Weights of a small transformer language model.
Training: a variant of Adam for these matrices, 554M tokens.
MLP neurons of a small language model. Each row is named by its layer, matrix (up: input weights; down: output weights) and neuron, and shows model dimensions 576-703. Each number is 50 + 10 x the weight over its row's rms, rounded and kept within 0 to 99.
After each neuron's rows, "fires after" lists the tokens most often just before its 100 highest values on Wikipedia text that the model never trained on.

L2.up1031:21 49 42 51 65 39 60 48 49 62 48 59 68 41 37 59 64 49 49 64 38 55 45 65 52 68 59 44 48 48 64 39 52 54 57 37 59 44 55 48 59 67 48 45 58 58 76 45 35 60 48 46 50 63 56 41 49 45 55 53 31 51 41 71 48 42 28 45 53 41 48 45 45 61 36 49 38 44 65 59 49 53 48 65 45 33 47 69 55 50 55 46 45 55 58 55 77 42 43 40 61 59 70 37 49 32 51 57 47 33 56 42 39 48 57 59 37 50 54 59 35 57 57 55 41 67 51 45
L2.down1031:46 49 53 61 63 62 52 69 47 46 46 52 57 50 53 70 30 62 49 47 42 61 59 59 28 43 50 64 60 69 47 62 44 51 59 55 34 51 26 31 34 50 52 55 54 47 54 63 58 52 57 31 63 38 63 51 39 40 54 45 54 54 55 45 50 56 54 54 55 51 39 57 44 75 34 58 56 31 47 57 51 46 50 47 65 81 60 56 49 62 49 53 54 58 37 68 67 49 62 50 43 59 56 35 65 36 58 61 45 69 71 47 49 57 52 43 48 43 41 54 52 44 60 63 53 57 47 35
fires after: " the", "–", " United", "-", " March", " "

L2.up490:50 46 34 82 49 49 39 57 43 44 56 45 28 41 63 61 50 33 55 50 50 46 50 52 66 52 49 52 55 37 56 40 48 59 47 33 49 39 58 54 50 59 52 56 51 40 56 45 44 73 72 37 51 39 46 66 53 62 49 36 56 65 65 73 48 60 49 33 43 43 48 48 39 50 58 62 38 51 35 47 43 53 56 62 57 62 49 50 47 53 44 45 63 57 51 36 52 67 54 40 65 43 37 38 40 59 60 67 51 34 41 35 44 36 60 57 60 37 58 37 37 47 65 72 39 53 44 34
L2.down490:54 42 49 69 56 76 54 53 46 62 59 61 55 47 38 44 57 51 52 44 40 48 50 49 56 59 38 53 49 51 44 56 57 55 40 60 50 72 59 46 42 48 43 31 57 54 47 54 62 49 61 47 37 54 35 52 62 59 50 36 53 46 44 43 43 44 52 49 45 55 45 62 39 43 47 48 47 36 59 56 66 53 45 58 56 54 49 44 53 66 65 59 52 52 38 34 45 51 33 60 67 60 48 61 32 62 40 67 54 36 61 48 46 64 58 57 58 59 52 62 60 60 52 55 43 59 54 57
fires after: " |", "|", "2", "1", "\n"

L2.up337:57 49 57 40 45 55 48 52 58 52 46 64 44 52 48 43 60 40 62 42 51 38 49 54 64 48 50 48 52 53 61 63 47 56 56 57 42 31 51 60 55 65 40 29 71 39 76 55 40 72 51 32 54 57 56 72 57 37 31 45 33 52 66 66 65 46 52 42 37 46 62 61 40 53 46 58 52 58 58 66 63 47 51 57 62 46 49 60 43 52 46 56 58 59 41 34 36 55 41 44 51 52 58 41 60 49 75 58 34 45 54 54 45 40 66 58 53 58 61 54 52 46 62 56 49 56 58 48
L2.down337:66 53 55 44 60 51 61 51 48 58 48 61 52 37 49 47 56 56 52 46 39 49 63 46 49 60 57 52 55 49 48 52 54 61 54 61 46 58 48 38 57 44 40 46 62 42 40 47 53 53 34 57 42 42 51 58 58 53 40 57 46 50 36 75 70 41 58 45 69 60 33 43 47 48 33 44 41 46 39 37 41 49 50 42 64 33 50 52 44 48 70 60 53 52 47 47 75 58 32 66 46 51 52 50 64 37 55 53 47 49 55 45 38 68 36 78 49 46 44 59 47 55 38 44 49 52 47 57
fires after: "|", "\n", ".\n\n", " |", " |\n\n"

L2.up1290:54 45 58 57 51 40 44 67 53 47 35 47 65 56 49 57 41 59 66 63 66 60 47 53 42 47 36 50 30 60 39 58 63 51 25 58 56 61 54 39 33 57 42 46 50 67 45 39 47 72 71 31 39 67 44 42 42 58 53 68 47 43 46 55 52 46 49 48 50 49 41 42 46 45 38 49 42 46 47 48 45 67 45 44 48 40 36 43 44 37 33 46 42 51 53 47 54 51 43 48 52 39 38 59 43 51 50 49 42 52 44 57 44 42 58 48 29 50 59 34 45 56 58 43 46 40 46 45
L2.down1290:54 50 47 44 53 54 45 53 43 61 54 62 51 62 45 31 60 24 50 30 36 51 49 65 44 33 48 49 37 49 45 41 52 63 71 43 69 53 54 54 43 50 43 38 54 40 53 42 59 33 66 51 47 48 52 71 55 49 60 50 31 44 55 46 39 56 53 47 40 35 45 53 66 51 46 63 50 43 47 47 44 38 32 55 53 36 38 46 53 51 55 54 58 53 31 46 63 49 48 51 66 52 49 45 60 55 41 58 37 27 52 41 51 53 47 30 61 46 48 50 33 62 59 67 41 49 52 37
fires after: "-", " ", " •"

L2.up859:45 46 56 47 57 43 63 54 55 66 44 59 56 47 55 60 52 52 47 43 51 48 63 69 37 52 52 48 53 46 56 57 44 43 23 49 40 50 42 59 28 48 59 46 64 53 47 49 59 32 51 44 30 60 57 50 36 60 44 45 55 48 53 36 50 40 52 43 53 36 61 49 43 45 45 60 51 36 57 54 62 53 58 49 71 64 51 45 66 62 43 45 40 52 57 50 40 53 62 53 60 41 67 62 51 48 45 44 22 60 67 43 57 73 38 62 52 44 66 48 34 65 40 41 51 40 61 33
L2.down859:44 46 50 52 41 30 66 40 29 47 52 55 50 52 51 59 49 46 39 43 28 54 54 45 55 56 47 57 72 61 57 45 42 62 37 53 59 55 36 53 41 63 39 58 55 37 38 36 61 61 56 47 47 55 37 59 25 51 26 53 50 41 58 57 39 44 68 42 60 53 52 53 49 48 44 60 29 32 58 49 52 49 52 52 60 68 45 43 59 49 34 39 44 40 49 61 53 59 39 51 66 48 58 33 46 48 39 40 50 50 51 49 50 52 57 55 61 36 50 41 42 71 42 47 53 48 53 46
fires after: " ", "0", "5", "1", "2", " ("

L2.up2448:57 35 37 60 55 29 64 35 62 71 64 42 58 50 81 66 49 65 48 34 37 34 55 60 36 46 48 49 36 37 42 64 46 47 69 46 30 57 40 64 45 53 50 37 45 63 61 59 41 55 59 60 56 64 54 48 50 51 64 36 50 52 59 26 54 58 54 57 24 58 55 39 52 58 56 53 47 31 62 36 46 39 53 46 59 45 61 51 47 52 49 50 43 54 39 58 66 58 42 53 48 51 35 62 52 46 51 55 54 54 42 64 46 57 47 50 60 54 59 47 47 60 58 47 55 65 35 57
L2.down2448:65 46 71 54 43 47 67 48 55 60 50 40 47 62 49 48 57 39 52 52 62 67 44 60 49 61 42 47 59 66 57 48 65 54 59 36 57 51 55 61 48 49 52 49 44 57 42 45 58 46 52 49 54 40 46 50 55 58 52 43 45 57 62 63 46 54 58 39 44 46 40 49 60 56 57 66 66 43 64 59 50 61 55 37 47 45 52 39 43 55 44 54 52 43 47 67 54 35 52 54 41 36 55 50 38 60 58 52 48 43 53 55 51 48 26 55 58 61 50 59 63 51 61 36 52 54 46 55
fires after: "5", "2", "1", "6", "8", "-"

L2.up1655:53 42 76 47 51 33 51 43 39 54 53 37 48 42 60 50 55 61 37 55 36 56 57 34 56 66 44 57 67 49 52 33 47 64 44 51 57 45 42 50 55 36 42 44 60 68 59 38 45 66 64 39 44 63 53 51 54 40 45 40 44 49 43 69 51 40 46 43 53 54 43 61 44 43 38 54 37 25 51 54 47 51 39 60 60 46 29 33 50 42 47 42 75 49 48 46 42 72 35 40 58 69 61 55 60 45 52 47 53 61 45 43 52 59 56 42 64 58 44 47 53 37 61 47 17 71 52 58
L2.down1655:60 36 44 56 51 46 57 58 49 46 58 56 71 60 58 55 59 46 43 66 50 51 60 37 60 47 49 54 61 56 44 60 47 43 55 45 31 38 50 48 39 51 50 49 58 46 56 53 51 60 39 59 64 38 49 51 40 58 46 52 54 47 63 65 57 60 49 62 51 73 43 45 52 59 40 38 41 44 53 64 36 47 47 50 56 67 47 48 54 40 69 45 38 56 53 53 37 64 62 49 55 57 47 38 53 66 37 42 45 38 57 48 52 62 57 66 58 47 48 60 60 51 45 45 52 38 46 54
fires after: "0", "1", "2", "–"

L2.up1138:35 44 38 52 60 46 49 64 46 53 42 42 44 41 36 64 66 46 54 35 54 65 63 47 37 72 65 40 45 54 61 33 42 55 44 40 48 48 45 55 47 59 49 53 39 48 50 47 32 48 43 47 35 35 38 73 40 50 57 58 48 50 48 61 53 58 61 43 55 36 25 42 57 60 53 50 47 36 54 54 47 46 63 59 41 66 59 45 52 59 53 43 39 48 50 54 50 50 41 17 64 52 42 36 57 45 44 41 63 57 46 68 38 53 52 57 52 43 50 39 61 47 57 48 62 65 45 66
L2.down1138:53 56 60 40 52 65 49 58 37 45 63 34 66 47 43 76 49 51 61 56 61 62 61 58 47 77 60 45 50 53 46 52 60 41 38 59 58 51 43 47 53 58 50 38 52 53 49 60 42 44 62 59 49 41 60 59 39 48 59 62 54 45 39 43 49 62 49 46 43 42 43 62 52 58 43 50 60 38 45 59 52 55 34 57 47 46 50 46 51 60 42 41 37 54 60 63 41 51 54 47 57 45 44 31 51 56 64 44 48 46 49 46 47 39 35 64 37 46 53 46 39 55 57 67 47 53 26 46
fires after: "0", "1", "–", " ", "9", "|"

L2.up267:58 72 54 38 55 57 53 50 62 54 57 53 59 42 43 51 38 62 51 49 58 55 49 52 48 59 62 58 42 40 40 41 51 43 46 61 46 65 40 61 47 56 41 32 61 48 43 51 33 28 38 55 36 50 53 60 43 50 48 55 72 61 43 51 64 43 49 47 38 54 56 52 45 47 65 38 48 47 59 53 65 31 32 42 73 43 25 58 44 39 47 47 65 62 50 49 58 38 49 43 65 42 51 42 60 45 51 56 57 47 58 43 59 57 43 60 48 28 30 36 25 44 49 47 40 47 51 45
L2.down267:51 57 62 36 65 56 34 58 54 41 45 57 65 30 43 70 36 52 38 38 58 58 54 48 45 60 69 52 35 45 56 67 41 36 58 58 61 48 46 66 56 54 58 57 52 62 32 65 28 31 37 70 60 58 39 42 36 52 41 68 58 57 37 45 42 38 41 55 43 62 52 50 47 53 52 56 54 63 54 60 63 41 29 49 59 38 36 55 49 57 39 62 57 45 51 52 32 46 45 68 54 46 55 47 47 65 55 38 46 40 46 50 58 51 59 48 45 30 38 43 37 44 47 53 58 39 37 35
fires after: " |", "|", " ", "1", "0", "6"

L2.up1143:52 33 50 46 67 46 64 44 56 60 33 53 50 62 51 58 54 69 65 46 35 50 73 30 54 70 70 46 61 57 41 52 50 52 43 44 45 53 50 46 50 64 35 40 63 55 46 57 35 58 50 52 48 46 50 52 42 63 58 65 24 54 33 52 41 42 47 48 34 46 49 41 48 47 47 61 50 35 51 64 35 58 52 50 36 49 45 50 59 44 49 54 46 37 51 48 49 62 47 60 47 41 57 55 55 46 49 53 43 62 50 56 49 49 42 63 38 42 74 44 31 63 54 59 52 65 61 48
L2.down1143:64 50 49 48 44 38 38 62 49 49 39 39 62 53 49 55 41 41 54 66 58 48 62 46 41 57 51 63 38 66 46 48 48 48 45 64 59 48 47 46 61 57 44 50 51 52 41 77 61 68 69 50 59 48 52 39 37 46 51 65 54 38 45 41 30 59 47 47 36 40 65 47 40 36 50 54 55 55 52 70 45 65 57 48 45 39 53 40 62 60 47 54 56 60 45 56 48 42 49 33 46 52 45 42 52 40 51 42 37 56 35 69 52 44 46 55 59 51 32 52 40 49 69 44 50 35 29 49
fires after: " the", "1", "–", "The"

L2.up2149:65 50 62 50 37 53 51 37 38 54 62 53 52 65 59 68 41 51 41 41 47 50 59 56 57 47 58 44 40 46 60 39 43 69 51 35 49 62 32 40 42 53 36 52 58 70 48 25 40 56 58 25 23 58 50 49 49 57 48 57 49 51 65 61 62 42 46 56 54 34 28 61 49 57 49 43 54 39 61 48 62 39 83 49 37 47 48 60 41 39 58 36 58 58 39 50 53 70 45 57 59 59 47 51 61 51 44 45 52 46 45 57 49 43 55 44 42 61 62 52 44 46 53 46 38 56 45 40
L2.down2149:55 52 54 45 56 42 53 40 52 51 53 54 55 51 44 39 57 50 34 49 59 42 64 48 44 38 63 38 42 40 30 47 41 55 44 55 48 48 60 39 47 53 30 53 58 64 59 45 58 56 55 38 47 55 42 40 51 32 55 71 49 29 47 58 65 61 56 69 44 42 41 43 59 39 43 40 45 47 57 37 50 41 44 45 40 48 47 51 57 58 41 62 58 58 42 69 42 55 41 68 49 41 39 62 69 42 57 36 49 33 51 27 37 53 48 48 66 53 66 57 44 43 50 43 38 43 44 50
fires after: "\n", "-", "2", " ", "1"

L2.up1915:51 53 46 53 55 50 48 56 42 44 36 30 52 39 36 49 39 58 51 63 44 55 49 42 45 36 44 49 47 66 62 56 47 50 42 48 50 51 60 59 56 51 37 40 58 58 51 38 59 52 53 54 50 60 59 53 56 59 59 69 58 45 46 53 56 66 62 59 67 39 42 47 57 44 49 35 56 50 44 57 43 62 42 37 45 49 44 51 37 48 41 47 58 47 42 80 42 49 33 46 53 61 54 31 43 22 71 54 70 53 27 65 38 49 49 51 32 46 55 49 31 53 70 42 58 44 52 49
L2.down1915:50 51 43 48 45 44 50 32 28 40 50 42 52 52 46 47 51 60 37 63 15 42 33 51 37 32 43 54 65 65 53 46 63 50 40 50 50 60 54 40 69 57 31 52 48 45 38 51 48 46 46 52 58 67 57 53 44 51 65 48 50 31 36 26 48 36 70 54 71 43 51 59 62 76 69 48 36 56 44 66 49 71 57 46 58 48 49 56 58 41 41 45 47 52 57 40 55 39 41 67 44 56 52 47 53 45 56 37 27 42 63 55 46 50 49 60 36 47 64 40 47 59 46 41 54 55 48 55
fires after: " m", "0", "1", "3", "8"

L2.up1409:45 74 51 44 45 41 60 56 44 55 52 46 57 63 42 59 51 58 62 69 60 58 46 70 51 41 53 42 60 45 45 42 41 56 48 58 48 29 51 58 49 68 49 42 46 54 61 31 21 63 52 47 42 56 32 51 60 48 37 42 46 43 69 51 62 33 61 42 53 30 58 48 50 51 37 44 34 32 51 58 68 45 57 50 40 56 38 30 65 49 65 47 50 52 51 57 44 61 48 44 56 43 42 45 52 46 54 41 32 52 23 65 58 56 50 57 37 39 63 32 31 28 44 50 40 64 67 51
L2.down1409:55 48 45 49 55 54 43 47 48 59 58 64 61 40 52 39 51 46 56 45 47 50 55 44 46 47 49 54 59 49 50 41 47 53 73 46 52 60 40 41 58 61 61 41 49 47 58 46 52 35 40 43 37 61 46 56 58 64 51 46 51 57 58 44 48 51 48 62 58 57 69 61 42 36 74 45 61 53 56 43 30 49 38 70 67 52 28 42 53 53 65 49 48 70 44 26 51 36 42 46 50 47 62 46 45 55 62 50 50 13 36 38 57 65 51 54 37 45 56 56 46 47 29 54 31 30 66 60
fires after: " ", "2", "==", "|"

L2.up2400:45 41 46 51 56 64 52 56 34 52 38 28 52 43 49 54 72 53 36 32 49 38 35 62 51 48 49 35 25 58 36 57 51 62 59 48 46 67 39 77 59 36 35 41 42 53 56 57 36 56 50 47 53 64 38 51 64 50 55 44 39 32 35 41 53 43 59 63 50 47 60 47 33 43 40 56 43 56 55 43 46 50 58 35 69 52 39 58 41 54 46 77 52 70 47 58 49 52 59 48 59 30 54 76 48 32 66 54 51 51 57 64 67 29 55 71 61 61 51 15 36 43 53 54 42 57 52 47
L2.down2400:37 47 50 44 55 54 43 67 52 55 61 63 58 49 25 52 66 66 55 45 55 59 53 65 54 54 28 38 47 61 35 62 73 53 73 33 53 62 59 60 50 43 44 44 55 49 50 43 56 52 52 36 59 55 59 46 50 48 63 32 39 61 55 46 55 54 58 39 47 46 75 51 56 29 52 39 46 69 44 57 32 50 63 60 62 40 49 48 48 56 53 54 45 56 49 51 61 44 57 47 47 32 63 47 34 46 58 52 53 36 48 64 28 50 51 59 48 48 57 60 49 51 71 38 54 48 60 60
fires after: " ", "1", "0", "9", "2", "–"

L2.up1523:61 46 53 57 51 33 61 54 62 63 56 43 57 54 53 54 53 38 50 29 44 49 45 54 59 57 59 64 51 47 30 53 53 57 67 45 46 40 54 53 50 48 51 48 67 59 41 53 61 64 45 33 47 36 57 62 53 44 49 40 38 42 52 50 47 29 62 29 67 59 55 65 41 50 52 41 41 43 58 65 40 40 50 56 44 46 53 49 54 55 44 41 52 49 44 39 39 48 38 53 54 62 48 52 54 61 66 48 52 52 51 40 57 55 59 52 68 53 46 46 39 54 58 50 42 62 59 53
L2.down1523:47 40 63 49 65 49 53 61 51 48 60 37 55 51 49 50 54 51 52 56 53 52 43 44 73 62 51 68 49 38 49 57 36 33 69 47 42 43 55 50 62 52 51 47 47 43 50 52 40 68 56 44 40 37 47 67 52 51 57 36 53 43 37 36 43 59 43 31 34 55 55 51 51 67 44 46 55 44 50 61 64 59 43 56 45 56 37 40 54 69 49 36 39 48 53 53 39 49 29 57 45 36 51 58 63 46 46 45 48 57 50 43 60 64 55 68 55 43 35 56 53 50 59 68 29 56 62 44
fires after: "2", "5", "3", "4", "6", "1"

L2.up2957:35 55 50 45 48 36 58 52 61 41 43 57 59 37 48 59 49 60 60 65 67 70 58 63 46 48 47 53 53 45 48 71 43 56 57 59 44 42 46 72 42 37 53 48 54 53 47 53 51 52 49 32 39 45 51 45 49 56 44 57 55 20 50 44 44 50 38 70 36 30 45 43 37 44 29 54 30 51 56 54 47 45 60 46 56 40 36 46 57 42 51 44 42 52 54 56 48 53 44 52 74 70 57 54 63 45 45 53 46 48 39 58 60 58 56 52 64 46 51 36 59 44 47 45 54 40 53 43
L2.down2957:42 53 44 41 29 59 47 57 55 57 50 58 40 42 35 61 32 37 37 45 51 48 63 42 49 49 58 67 61 55 66 48 46 48 49 48 54 49 27 61 39 63 43 63 34 45 47 55 48 52 40 65 38 54 64 56 26 51 32 61 40 34 42 46 55 55 66 48 42 41 55 40 51 37 54 42 43 55 50 68 54 65 45 49 51 58 44 35 66 36 56 50 66 45 58 55 43 52 30 55 75 37 40 57 52 55 61 54 54 46 39 44 46 49 38 39 46 29 52 48 51 49 40 41 41 50 48 47
fires after: " |", "2", "|", " guitars", " (", " Suzuki"

L2.up1237:54 40 63 61 43 30 51 44 56 55 44 62 46 40 53 56 61 49 41 52 38 49 44 49 53 68 67 60 57 31 66 63 52 50 39 52 34 57 30 52 35 58 47 39 66 35 50 40 48 44 49 51 31 60 27 41 40 46 44 59 30 28 59 62 33 51 46 46 56 45 39 50 42 61 67 37 53 47 52 54 51 37 38 45 52 52 53 54 59 67 51 30 46 60 72 45 38 64 57 62 58 65 58 48 49 68 61 45 61 43 54 52 54 37 53 58 50 42 59 45 49 45 41 34 51 37 55 46
L2.down1237:60 57 47 39 47 47 46 39 47 45 41 37 46 40 53 57 42 43 47 43 48 48 55 43 37 45 39 50 53 34 52 54 35 48 42 40 55 44 46 31 52 47 49 35 51 45 45 38 59 57 31 34 60 65 56 54 61 45 47 38 61 63 58 60 50 32 65 63 47 48 49 60 49 64 39 49 59 37 47 41 52 43 53 56 54 58 54 54 40 48 53 47 67 65 45 50 47 54 46 40 34 49 61 51 49 52 55 58 59 36 53 60 55 34 49 63 47 60 48 53 33 40 50 52 63 61 46 45
fires after: " (", " \"", ".\n\n", "\n", "\n\n", " ==\n"

L2.up1810:55 61 50 28 60 61 52 43 72 50 49 55 60 70 56 47 54 64 60 56 58 48 60 62 40 47 61 48 30 62 48 60 50 74 39 58 48 64 42 51 50 40 55 47 45 69 49 51 47 54 57 32 47 71 34 37 53 50 50 55 45 58 54 43 48 54 35 57 53 32 48 43 34 29 38 52 41 50 62 46 47 48 60 38 35 43 53 61 48 43 51 72 44 64 53 34 66 46 47 47 62 46 45 62 50 31 42 35 50 44 42 48 56 40 42 53 43 30 60 31 60 59 39 50 25 31 62 40
L2.down1810:37 55 42 60 50 53 62 60 43 48 59 35 70 48 54 61 52 42 50 55 45 41 61 59 54 35 40 48 35 60 46 40 46 45 73 51 43 46 60 44 54 43 54 43 47 72 56 48 45 39 38 51 64 55 59 51 52 63 61 44 55 48 32 51 67 57 22 53 62 65 35 36 39 40 38 71 49 46 53 60 48 35 37 52 54 46 47 47 45 71 43 62 43 45 38 33 53 55 37 41 46 25 55 48 46 40 35 35 48 61 45 54 44 33 50 53 37 46 56 43 41 82 57 56 55 57 57 32
fires after: "|", "2", "\n", " ", "-", " -"

L2.up433:66 66 50 57 62 42 59 55 47 46 59 51 32 45 60 46 51 65 52 42 53 56 36 56 54 44 53 58 65 36 45 38 38 65 73 63 38 59 45 54 41 56 42 25 66 47 69 39 32 64 54 51 49 28 50 62 51 53 39 31 42 47 45 43 77 53 46 48 47 39 45 59 50 52 47 64 50 49 58 39 57 44 57 47 61 57 34 73 64 61 38 51 63 55 46 72 59 57 53 31 58 57 50 63 54 41 57 39 37 56 35 46 66 64 53 76 69 41 70 41 55 51 55 58 16 62 42 61
L2.down433:53 50 28 51 48 48 45 59 51 41 66 63 54 43 29 69 56 39 53 77 38 42 56 43 76 42 45 47 57 57 35 53 51 44 58 66 35 58 50 39 46 48 43 48 59 63 62 43 50 33 49 47 47 34 46 56 55 61 47 42 52 49 36 41 61 45 55 55 33 57 49 51 49 41 41 59 52 51 56 47 59 53 44 55 51 62 49 50 49 47 59 41 66 47 67 54 41 37 58 49 61 61 47 61 46 49 50 55 47 47 51 55 54 72 65 58 47 32 40 63 70 54 41 51 24 55 46 49
fires after: "4", "3", "6", "0", "1", "5"

L2.up1966:53 50 48 61 38 26 48 42 48 62 33 56 45 51 55 59 63 39 61 40 18 64 48 54 58 55 58 45 55 32 47 37 50 49 45 51 68 42 67 46 38 51 61 35 53 60 56 38 51 62 63 42 30 50 62 63 51 69 41 52 45 39 62 48 53 37 47 45 36 43 57 68 49 57 52 56 43 39 47 49 46 36 41 50 56 76 40 66 49 64 37 44 52 51 52 56 46 60 45 50 54 64 50 61 55 46 44 39 23 61 50 49 45 50 50 58 57 42 54 54 40 39 48 61 36 59 43 45
L2.down1966:53 56 59 60 54 62 57 39 55 50 44 58 65 39 61 40 61 28 72 59 40 52 63 66 47 61 49 54 43 26 45 71 45 44 55 51 60 61 66 58 46 49 39 53 58 45 52 42 33 33 51 42 37 59 50 55 43 43 41 46 41 26 71 59 56 34 54 50 41 49 67 55 42 49 44 63 34 49 58 40 46 36 49 41 64 43 54 55 54 48 59 45 42 53 67 49 50 35 47 57 71 59 57 63 69 65 47 50 52 56 56 41 65 40 55 57 59 29 53 64 50 49 58 65 48 55 58 50
fires after: "2", "1", "5", "4", "0", "3"

L2.up2665:61 55 60 46 55 51 59 51 57 55 59 49 52 46 52 42 60 36 41 45 31 43 60 58 43 45 41 56 52 33 46 43 53 33 42 49 63 51 54 47 42 40 53 48 41 58 36 54 42 38 49 41 52 68 58 36 40 61 34 47 47 40 48 45 52 51 52 76 25 40 45 44 47 45 61 59 46 42 43 36 47 57 43 54 63 39 46 43 58 42 42 38 57 45 58 73 50 47 70 55 53 57 59 45 45 56 71 56 41 58 25 41 58 34 53 62 74 56 50 48 52 56 61 67 52 59 66 50
L2.down2665:59 39 51 55 44 38 52 41 47 55 40 53 74 44 59 47 54 38 39 53 29 48 59 64 45 60 32 44 58 47 58 43 61 46 44 36 81 67 52 52 75 32 53 53 55 43 35 49 29 34 62 38 54 57 60 45 65 63 43 50 40 41 57 67 55 49 62 65 40 40 55 44 59 58 56 45 33 39 44 57 26 49 38 66 60 67 52 28 52 41 50 49 59 57 65 40 51 53 62 53 63 55 57 53 54 45 67 61 65 49 41 43 42 38 41 48 52 62 40 47 62 68 60 49 48 42 71 61
fires after: "1", "2", "0", "8", "7", "9"

L2.up1256:54 57 50 64 53 50 65 49 48 60 55 48 48 44 43 53 68 42 49 29 50 45 48 57 49 53 43 55 47 34 54 53 50 60 57 46 47 41 69 63 51 80 41 44 47 62 55 61 43 55 56 46 39 55 52 46 49 56 69 48 28 38 57 42 56 48 48 59 26 59 55 60 50 44 59 44 41 48 48 39 50 50 49 57 43 53 56 51 50 76 41 49 55 67 40 49 59 70 60 35 58 50 46 21 46 48 59 64 47 42 53 44 47 37 50 47 66 38 54 46 46 54 59 85 55 72 47 58
L2.down1256:61 61 60 50 37 48 55 51 56 37 43 33 62 67 36 64 60 45 63 38 36 58 50 57 40 49 53 67 56 53 50 49 62 43 44 41 48 50 68 73 48 44 52 37 59 51 51 58 47 34 55 47 52 46 43 44 53 49 57 46 37 46 64 35 56 50 41 51 51 58 51 68 57 47 54 47 49 69 41 59 34 56 46 55 31 46 39 42 29 56 55 56 57 54 47 40 57 38 45 60 59 51 45 51 49 52 87 51 61 54 44 42 44 56 37 41 54 47 56 70 63 46 67 47 45 46 60 51
fires after: "1", " |\n", "2", "–", "0", "4"

L2.up2444:60 66 50 49 30 35 46 49 47 33 44 50 44 43 48 31 56 31 51 38 60 54 56 35 38 40 43 51 57 59 72 40 64 25 51 47 45 35 60 59 37 37 48 44 66 47 52 50 49 46 61 46 58 67 53 62 51 54 48 49 60 49 52 56 40 53 53 63 34 47 43 44 57 70 51 51 56 57 45 59 49 35 57 35 38 43 47 58 53 32 44 47 56 61 44 55 41 50 58 42 65 54 47 36 60 62 57 49 34 46 44 51 34 48 41 51 55 48 45 43 48 49 39 36 48 58 53 53
L2.down2444:51 50 53 46 57 53 51 44 66 34 50 42 50 33 41 53 49 42 27 37 57 42 54 59 53 39 49 53 68 57 42 40 65 57 32 47 34 45 49 46 56 43 46 42 53 46 62 49 59 43 52 38 46 51 52 52 48 52 43 38 39 37 38 60 40 40 74 50 61 66 48 58 77 43 54 59 48 53 30 46 45 42 50 56 41 53 55 42 60 51 56 44 58 51 53 50 60 44 43 39 59 46 41 57 37 55 36 64 34 49 61 61 55 46 22 52 50 39 51 50 58 80 41 37 79 36 42 55
fires after: " |", " "

L2.up1794:44 48 51 47 53 29 72 40 54 62 57 57 46 28 63 66 39 60 41 44 49 55 55 54 61 67 39 64 47 47 41 59 49 61 37 74 68 48 39 39 41 56 48 50 57 46 58 39 46 53 63 37 31 46 48 65 42 53 49 58 40 34 59 42 50 72 39 57 56 55 50 52 51 51 49 39 52 34 38 51 50 51 36 59 55 46 48 38 41 50 46 42 49 46 51 52 44 53 45 35 58 54 49 36 45 53 47 55 73 49 37 49 46 62 33 52 40 61 60 53 59 47 66 45 34 66 56 58
L2.down1794:38 53 50 46 45 59 65 39 29 45 38 53 72 59 51 39 55 53 64 46 55 52 63 43 51 43 45 41 68 57 44 50 63 51 40 36 67 42 57 47 59 33 49 63 61 53 32 30 33 45 57 44 47 61 41 51 55 48 53 61 41 44 67 59 47 51 44 59 37 53 64 52 55 43 47 45 41 38 56 57 48 44 53 63 24 53 57 42 56 49 38 33 61 46 66 63 64 54 53 59 50 44 48 46 52 36 54 46 38 45 44 42 49 45 36 45 53 37 60 55 53 53 43 37 60 73 56 48
fires after: "1", "0", "9", " in", "5"

L2.up1951:55 49 56 59 49 31 48 54 65 57 38 64 52 53 40 56 45 53 32 45 43 46 38 57 51 58 59 69 44 40 62 54 35 39 72 34 66 35 47 43 37 37 57 46 50 49 58 37 46 46 49 34 43 43 43 61 45 64 45 48 20 46 49 60 42 35 43 38 39 34 61 47 50 49 49 42 53 47 54 50 65 51 61 60 56 40 33 70 58 61 41 48 58 67 44 45 61 56 49 52 53 81 54 53 57 26 54 45 59 57 53 44 56 33 64 56 46 43 47 59 63 46 53 51 52 65 44 52
L2.down1951:32 43 44 44 63 31 42 61 54 50 51 53 53 59 59 58 60 49 50 39 57 61 52 50 50 45 42 57 52 46 68 42 30 52 57 44 51 47 54 48 53 44 42 63 24 23 51 29 46 53 57 43 53 34 65 56 60 57 38 70 62 55 58 48 59 42 51 47 58 34 47 58 42 44 43 38 33 55 46 30 56 34 48 36 52 55 44 56 49 56 34 41 42 51 35 64 61 46 53 32 51 44 55 77 54 56 46 50 56 33 45 45 29 67 58 64 49 32 44 64 65 47 50 64 53 51 28 37
fires after: " on", " to", "\n"